{
  "num_key_value_heads": 6,
  "norm": "rmsnorm",
  "positions": "rope",
  "parallel_block": false,
  "init_std_down": 0.0,
  "weight_decay": 0.31,
  "max_grad_norm": 0.5,
  "warmup_steps": 335,
  "decay_fraction": 0.792,
  "max_seq_len": 2048,
  "z_loss": 1e-05,
  "train_tokens": 732500000,
  "dataset": "wikipedia_en"
}
MLP neurons of a small language model. Each row is named by its layer, matrix (gate and up: input weights; down: output weights) and neuron, and shows model dimensions 0-95. Each number is 500 + 40 x the weight over its row's rms, rounded and kept within 0 to 999. Numbers have three digits each. A neuron's up and down rows have the sign that makes its largest values positive.
Before each neuron's rows, "fires in" lists the words (lower case) most often at its 100 highest values on Wikipedia text that the model never trained on; "fires before" lists the tokens most often just after its 100 highest values on Wikipedia text that the model never trained on.

fires in: "new", "do", "del"
fires before: " York", " not", " South", " Caled", " Jersey", " Hampshire"
L7.gate1322:577496421484497501511512417508395560453489516490417513510489522583469537505482558546516536547522589474530592481492469588528454495464520526459533462498495525535493498428520503527450505522468477562478500507571537485500456479502521543494543432475480506535479516511506456464512493468551478458
L7.up1322:532536524483457438514508484524436512485507444446455467466496505536497449498527521502520535560501554536510472525440484520480510493529515465547582479502555469477474571486444569505388516494452444489505471506501506603526442424482470524541511532565486519427457543477550475508518469475511503472
L7.down1322:503520426546524515426454519508513525510500450547480533475432437532482529529530478558450465540496512483554471418481564538442489497539462554498476468553534388497486491506586400496516486519527429498511468491469547549515602532490562581533468475463525491457471433447549460534387564518535477559

fires in: "at"
fires before: " the", " ", " least", " Bell"
L10.gate154:482514452517518498442515490536484507475506464495542479572504454504582483574513460435496507495523516547481505453524445512488520486456519507482438456486522461526445497464512503574445511500372509522499463493526444475549588600575441556466471529525513447571497484505479475510510475552513485531
L10.up154:490458452520544505449514531453458500509489497510466514515498498539579460492469485468481490476466476582557569501475518517506573447424498543493415487500626544596444555512476508515439514495438497507461532468523444504482550563474486559477541519459488435522513506512546502522536555476489453494
L10.down154:509525456513469554575497487570461471445435453506534553501531537467612515497413520459486532496522561502481500508511486521479479461507506511459549438474512521442496465438458549441458496494470564524442558479476566517489537538544516497519514499522487469535512472465447566388541537474401529488

fires in: "may", "august", "february", "july", "april", "december"
fires before: " "
L10.gate434:566543543453449486491543516516449529465477481592522476465449443544453523508561501535482483556470510540470483450459469587470493518526453563488485461606496481445575467495436491539548471398549496514436505475498484485576493525501525447496547516452511536455453496579486463479555515462402525585
L10.up434:520516480480512479503482473482484567489479473542485536541506521542438516512547481515462525447449529548522474475470514490487558477540449552574426554471542496487498538535496517571467488454510520540540454495559489551471492527504487596524526525421484484475520561560512453476434450490452539554
L10.down434:515460583472492491501458527524485437524577499476454551501492488550515438454522504496566505552497556518591451520557443516465523501494486420503502489549506459456490510534552502484489503489533504522470452478494468525506478514403590501489513490530473519470508474513462474458481572412503529410

fires in: "announced", "finds", "becomes", "find", "learns", "decided"
fires before: " that", " the", " to", " his", " out"
L2.gate971:519522478463501507480593429524561504442571469568473545493481425521541525549487417477523532553481478523562455482493503486495448522472575472484507486466549526459459495494484529477452461529513472515420527438521498450563520504592559541470468478552491474498524546515512515476480579489563495545
L2.up971:520496462453541498457591439544537529382548479565479520474499403464507485557484432441518562564482479492522455430497452539524429518477526482483553475500551512520474491524466527461472454510478475496438476491548498479571533523544518497493469446550472455497510518479524490484509535495571518502
L2.down971:464525521505514503468529552479478503576507550496481473488463527523443462477471562514511482511525550462478478612558508501488532479538480520521491542531488539497530525538532557551493480516572505462623466578503546496408477458456449461515485479487501531443493481504499490492512439470481520457

fires in: "new", "goodyear", "old"
fires before: " York", "y", " South", " Caled", " Hampshire", " Jersey"
L2.gate68:494472486415546458524470497550499459534582580441464489447520448495480488495524562467496594483543522542526536471587465480491472477466539500489504381489483496458497508542477547481465535570478514564444507515514540544480456445459514533451544449548500471521529515456415518516480468526540496558
L2.up68:501511456442560447589484528574498487550521560478444522527565499491552451453604541534448557510533492481531552527485513518517471477525485500524518397496513508428493512529456488466511484621542514547513516529521517535431424471485488471450586487549496433574559511469537461478462493460536498507
L2.down68:508577520511481513506544530501533541552497464546437570480522488462515487485479489573451479501524492482491450432410554523509507520568486499517501488544542442498496469464589458517506423502514438508529491472499499465444476534523534511535514464510465497509567491513544526456471484431466423524

fires in: "january", "oglu", "december", "november", "september"
fires before: " ", "u", ","
L4.gate1232:472473491508540520545482559511513577408480521472502558496472525556462486544481467457467499506479452523510499531424534453541497533594522479536525585572522523543436442564431524550527456506457503491482528535539521595415454577474521549543556400477480515512437534469480444483405586463461487488
L4.up1232:468507476532497478436515509510627561521514442510494390521530453434543531538542522569518433478482470427519462492493523517518512467489549546473486532512550476532546565429524544470534545533450536503508438497539530510560553441552508476447550496539437456552526506498514477528473476446487493553
L4.down1232:510485471458506492496461524478372479479453528478428589469458579516418473438447419429504545514516473599484504505507506494544513545504516434531553539495543512547516426521477485505501499519514435492514600512509521580432465591471513529530482430454537563514450508490499506473471541519517477449

fires in: "party", "liberal", "labour", "conservative", "democrats", "republican"
fires before: " |", " Democrats", " hold"
L10.gate1075:480479414415521476523461505496516481477483422564516470514480435522425547500535499536484534514516510482506476453516463528512516526498558540485556484578513509503504624451474542486455547469409502513458461511477472466499475519504576500499438481553537510490451540489523507495509475515533461532
L10.up1075:515516520491517494504516480495478571465474479473465469533528456448501435540500510494555483517531505509482568472448474547561509499476581546472538534501500511470538562395489507488469508479453454494506482534460471511467502568413523509520531460475473556501597531497484594508428505500537489511
L10.down1075:438416492531462516511462448499512480528501531404524506452464546505496536425518529473517506489509512525492508531529514493504541433475467477561516506506566507491536462489436529491506595525475470471489475584534488536529568532433504475541437462508471497449495497470460547490481503498526496506

fires in: "november", "december", "march", "february", "april", "july"
fires before: " ", ",", ".", ".\n\n"
L7.gate229:473546528473471582496494530534476510475500516499470523508521515486567506543505517461487440481466550525460430470474465524500411526436459466507439450509540553506474464464485496499462420503526511464505423437607505511576488461480504526455501467539547544578438518518454461487494571535497520538
L7.up229:558396489507473492466470539462459504503521509561557489456575504559529554497511545477528542472533496509523441506484469439516486613481502513509527503567443557480517491501511536524503463519474447498497497481450508473479552477488508545471451532510471473459525458451553510519563447468481502463
L7.down229:500535485536460506514520500540558481473501520503514525589472516510515466559468595508499401475526573482474501523457444564509473537475559581468542436467498516456501511511513503535434485482550504524428515475488482520515552468478463490480471451469494497455419495500504531505486462560472476462

fires in: "born", "built", "released", "incorporated", "signed"
fires before: " in", " to", " by", " ", ":", " on"
L8.gate631:489511522461487480436545462469532554571469462517506475532513532458497481529484588453582500527555495468516470464521471549533551509499531515555493532534515516482535434466500555517468431449572502498497502462609492557482529474499495480491510500488548441501500464557454485492461533513525503604
L8.up631:498467564505438427498485498435454578542469504492546554498478521465596545488471538466496417533564486522581474523493518483505544515514450501564442545456527499438523451465478490492409512466511535484504486469609483538467503545494435488492522538486466500496513412515511435526529536494616500542
L8.down631:473551549394473500480473484524496473492520507538578481489482607559590523534528554492505474501558530506514501551557519504466492390479515471590500519563452572534528574446553514482543548560484498420581522433483504563542492460500516483446530507482483488550528493483483517503482512472521540497

fires in: "born", "working", "playing", "competed", "living", "worked"
fires before: " in", " with", " on", " to", " for", " as"
L7.gate1100:530548507453501427459529509537510550517482455524540531534553458424522496536495499538522472516526395527510516534491479495519578497454541520469492570500550542493490483447502516481545475480438426504518514434484520568502478508439504543585557483427499498524469552482447437524467485410497543539
L7.up1100:465545482558484495492534525511508600473495502526492456504547398418433487439486545501541476557495507429491442449458449504517552560504531518483506537482543511556534429421475501504597444426541496578488469505535495531454504469467502557502505459451527533491540447439533464561517468440512452499
L7.down1100:490492518414428500491498490463489529464495527502589476483525538469593528554468447551455550478584472526520526567526524550427460456495508552480520527519465515504526538531545532473550544540482503442502521464431516552507554470490483503529574458455476501514485510512492523481451462486525519496

fires in: "0"
fires before: " |", "."
L4.gate851:455545539515529442529475527463447460510496517492532566443541456524458452491470476471529489486540510492486567540519473542469556411460496476546469447487503474481535501478470510462468561502502523464452462531510418511482535494451459542491426471547498533512462435569472558523518527482527506529
L4.up851:492578475491477468541497520466502464498525499514494532448439451535411479504515479487530477425447501554494484484471514515475539432481527497455481465499529502458445542510488477545458551452514515551445396438483483498398484407556474459487407470551511430538473438474469582503560485500443537562
L4.down851:474455454465484503589465465533500523518513505432501579517482500517452483488513492462425536525531494495508539540457526431554527509474557438458511530521495535511560469541495467502548554526468515469562548464438412520542539549463562546484563517469447464580481525470508526509564512538545505505

fires in: "at"
fires before: " the", " ", " Bell"
L2.gate254:516539546527581588465451446436480514471551517535449469506566554479510490566510533447481512495485464490455446549449521482483473536435507508505498503554507509529463510540508458433507526512483601486489438439499476544502458537476515558536524531555461456523508572497447523550538436467482480555
L2.up254:472529523530515475544512487537551511463477496482423466555536484484533460510541545516545540509496553468584468526548515527478447532495496485496464470545544387510555492501515460468545513546486532531513527475507545510471591454509594537531537441490531513556480550487450498491437406496504520532
L2.down254:480521467551528580558527505523510504459436505457524505566504486448510505498460474447547472517432505472442555518511512535497453433580521549486461504431508531447474498459483423559505582497467524505462564594543495488504489545549483570521506538517450504513525458486562557469520560510446499505

fires in: "june", "february", "march", "december", "april"
fires before: " "
L8.gate834:497493511491487590513516477524405484475506542482521484512448513469509494535502424472536473401490450498499519515538524505545461491551475496522458531507538410503461481475524531510444475574454507496436493536516535461582498515507478530518484536518487503524531519510519446421516465478545480510
L8.up834:528515503461548451496533468500550547514431541542561517512510466436533457424531481516490451539503478541547518468480528485465497563506516527448501472470521537436479507478515521522515487497484483537451496511401569484486466499520596468498491566407520502476521474450604464436528504502419492543
L8.down834:471497452517510510493497547429524488465557439511519526557457455558515483541475516512406509475540464496437560461445485534506502502497475490475557540503470415559430434522518489554578485476479541469520495513523458502459571509515497541533513484529488545506483463566467431475521503486487505580

fires in: "august", "september", "february", "june", "april", "july"
fires before: " "
L7.gate1280:570554490511520536486542499590558521382435522579511453561557487518445428519513569530476508534533520553605574473526443465531495499528529486465503529530483625502447438432480496502527418509414540542498481490507477454443412481546527568502475552464562500442452497530543632466492569490493518463
L7.up1280:480519559530556529491543439540488547544438579566498508517539502545434514422530458519550464511521536499571428460471501493520532543523491497525550477454472520453458486434604531509501460518439547463508503482437570489496460534573556439496524548471482464439514529507478587420409508480513505534
L7.down1280:485538530416491431515466486502437577478575505563470488493456528540475499534537509426496519488519438546493570571454441463530501531483588482509490530556484547537524465452510478518485539462546462542447465556562510510564487531477542495461465541486500460574450426514519456443530544506503457490